Weights of a small GPT-style language model, trained from scratch on English Wikipedia.
Size: width 384, 3 heads of 128 (1 for keys and values).
Architecture: no biases in attention or MLP, untied embeddings, normalized queries and keys.
Training: a variant of Adam for these matrices, 274M tokens, 9364 steps.
MLP neurons of a small language model. Each row is named by its layer, matrix (down: output weights) and neuron, and shows model dimensions 160-287. Each number is 200 + 30 x the weight over its row's rms, rounded and kept within 0 to 999. A neuron's up and down rows have the sign that makes its largest values positive.
Before each neuron's rows, "raises" lists the tokens whose logits its output raises most directly, leaving later layers aside.

raises: "ed", "er", "ers", "ing", "s"
L4.down152,232,196,199,213,213,198,218,231,209,174,197,204,219,210,170,199,194,201,171,238,217,215,195,234,204,198,171,234,197,152,175,185,230,215,201,192,181,171,196,239,236,152,216,159,198,183,219,222,217,208,170,226,203,211,192,195,210,196,207,199,143,211,212,126,177,212,185,165,390,236,194,203,188,164,318,232,189,182,218,398,194,198,183,167,186,201,217,191,227,175,223,172,126,217,191,186,206,220,183,203,212,179,222,170,225,187,174,189,151,233,197,186,191,222,204,151,263,197,204,209,213,229,159,167,213,148,211,173

raises: ",", "-", " and", "'", "."
L3.down786,183,198,249,210,204,223,176,190,215,166,207,187,228,189,177,219,221,206,171,204,231,200,203,198,204,211,145,181,179,200,218,175,194,201,216,186,194,181,193,196,219,219,159,211,159,236,194,243,240,192,219,213,194,200,228,154,194,224,172,178,199,193,174,190,147,185,210,191,435,188,192,215,191,202,341,181,214,193,208,375,163,176,239,239,196,182,180,219,208,164,194,180,159,150,216,170,222,194,246,185,255,148,196,209,182,212,244,201,187,207,210,203,205,198,180,237,196,161,230,175,197,188,180,264,137,204,243,248

raises: " the", " this", " it", " their", " his"
L6.down420,179,200,162,231,210,192,182,210,208,219,179,184,196,223,185,231,203,158,185,216,228,215,179,218,186,163,188,207,200,200,189,212,158,241,185,191,172,177,209,229,200,180,199,246,223,166,243,192,204,226,193,196,224,181,187,211,196,177,275,220,186,219,195,234,230,208,197,248,333,178,270,210,205,192,299,164,192,195,221,326,162,234,223,251,202,163,190,210,208,136,153,237,205,204,241,214,242,179,180,208,202,222,179,201,177,199,222,178,236,214,249,142,227,208,209,207,231,271,222,217,202,208,214,165,193,205,215,221

raises: " the", " his", " this", " a", "ney"
L4.down1007,158,164,191,181,217,226,235,202,184,223,148,181,165,189,166,176,151,253,209,226,188,173,154,196,196,236,199,204,161,207,191,215,201,221,151,238,210,225,165,198,199,193,194,192,220,229,198,205,164,204,208,224,229,182,186,209,238,219,213,145,183,165,200,232,201,167,244,245,356,170,184,221,247,220,214,204,169,172,240,467,187,210,214,236,173,239,234,239,204,175,180,204,216,215,183,154,207,210,195,235,201,200,233,195,226,195,198,148,200,195,232,211,193,226,182,191,223,198,149,181,208,218,244,202,216,221,148,228

raises: ".", "'", ",", " was", " and"
L6.down304,205,159,192,202,147,210,203,194,229,185,182,182,218,226,161,192,192,148,197,228,195,169,233,219,195,200,247,221,239,163,222,208,259,256,173,238,154,229,225,248,200,178,179,215,200,223,245,204,170,155,220,195,190,182,187,205,215,255,129,191,178,171,201,197,242,167,181,164,135,204,217,166,242,196,161,181,231,247,204,168,198,239,210,205,262,152,230,239,194,247,194,246,194,153,194,228,187,234,185,207,187,230,175,184,170,206,150,188,202,189,208,215,250,178,231,180,201,225,185,195,212,201,207,253,213,192,180,206

raises: " the", " this", " a", " their", " what"
L6.down739,210,188,158,203,226,194,215,247,197,204,125,205,230,174,199,226,210,201,220,223,141,198,174,160,255,172,183,176,178,249,206,193,169,149,193,229,184,176,220,194,191,210,197,222,168,147,252,169,219,206,233,169,196,119,197,215,184,194,215,120,216,200,193,165,236,187,238,206,255,178,202,243,287,203,237,206,223,185,250,261,194,239,210,210,181,190,192,194,244,148,187,236,193,186,184,175,201,214,183,161,215,195,174,222,221,206,256,200,176,181,194,147,179,256,154,187,193,224,182,248,188,189,208,161,124,216,232,195

raises: " these", " this", ",", " her", " the"
L8.down107,179,195,153,189,170,231,188,184,259,177,189,150,215,207,172,230,192,225,225,206,198,158,200,176,185,193,184,198,180,235,190,212,186,163,195,193,173,210,195,190,230,195,189,226,250,223,189,239,190,159,217,186,210,140,169,204,186,205,208,222,200,220,172,189,249,173,167,215,352,178,221,167,215,195,241,169,227,163,166,384,195,168,167,217,242,225,232,230,198,133,231,183,178,206,206,161,233,158,174,212,205,222,207,184,189,234,278,211,266,227,198,182,205,208,174,186,194,205,191,225,216,219,220,186,216,176,209,193

raises: "'", ".", "ers", "-", "ing"
L4.down539,203,194,166,231,181,226,201,233,150,189,199,164,200,193,210,190,204,206,239,219,190,219,210,165,194,215,181,182,190,209,198,200,250,222,191,186,168,226,183,199,183,184,184,207,176,213,242,211,203,204,182,169,222,212,236,198,187,219,201,218,181,225,193,178,161,226,140,225,253,225,197,204,232,184,161,195,219,199,208,414,144,184,222,268,191,210,179,257,201,168,244,187,160,210,215,215,189,195,200,163,228,255,231,211,200,189,181,182,250,203,177,236,200,223,189,202,259,196,243,210,217,200,159,204,180,176,221,248

raises: ",", "-", ".", "'", ")"
L4.down243,216,181,177,179,182,198,237,178,131,210,227,238,193,206,166,195,143,221,220,166,190,200,165,206,177,215,209,253,216,176,200,142,182,221,165,215,224,197,262,199,160,186,218,227,212,218,260,220,164,186,203,243,228,192,238,179,212,271,192,182,176,175,184,238,142,207,186,237,212,195,212,166,292,248,197,211,219,198,209,299,161,179,205,173,215,229,226,160,214,225,193,239,164,198,170,261,190,173,204,178,212,194,179,156,178,194,188,146,203,187,165,203,206,190,229,219,140,228,202,196,196,258,180,191,216,185,210,197

raises: "'", " and", ",", " of", "-"
L6.down866,215,221,180,203,230,222,224,226,205,201,193,176,210,232,218,189,229,199,221,161,183,258,263,174,194,177,209,167,217,213,202,200,232,200,177,232,191,255,214,238,192,202,184,210,186,223,222,219,190,185,170,173,200,238,205,174,263,225,180,205,221,205,176,210,181,205,206,247,346,218,194,226,219,231,311,183,211,164,208,418,194,237,167,206,170,197,213,196,153,178,177,211,194,187,167,206,208,176,213,175,205,180,210,211,196,139,204,189,226,180,200,211,172,206,242,237,233,229,158,150,191,164,160,207,217,179,232,233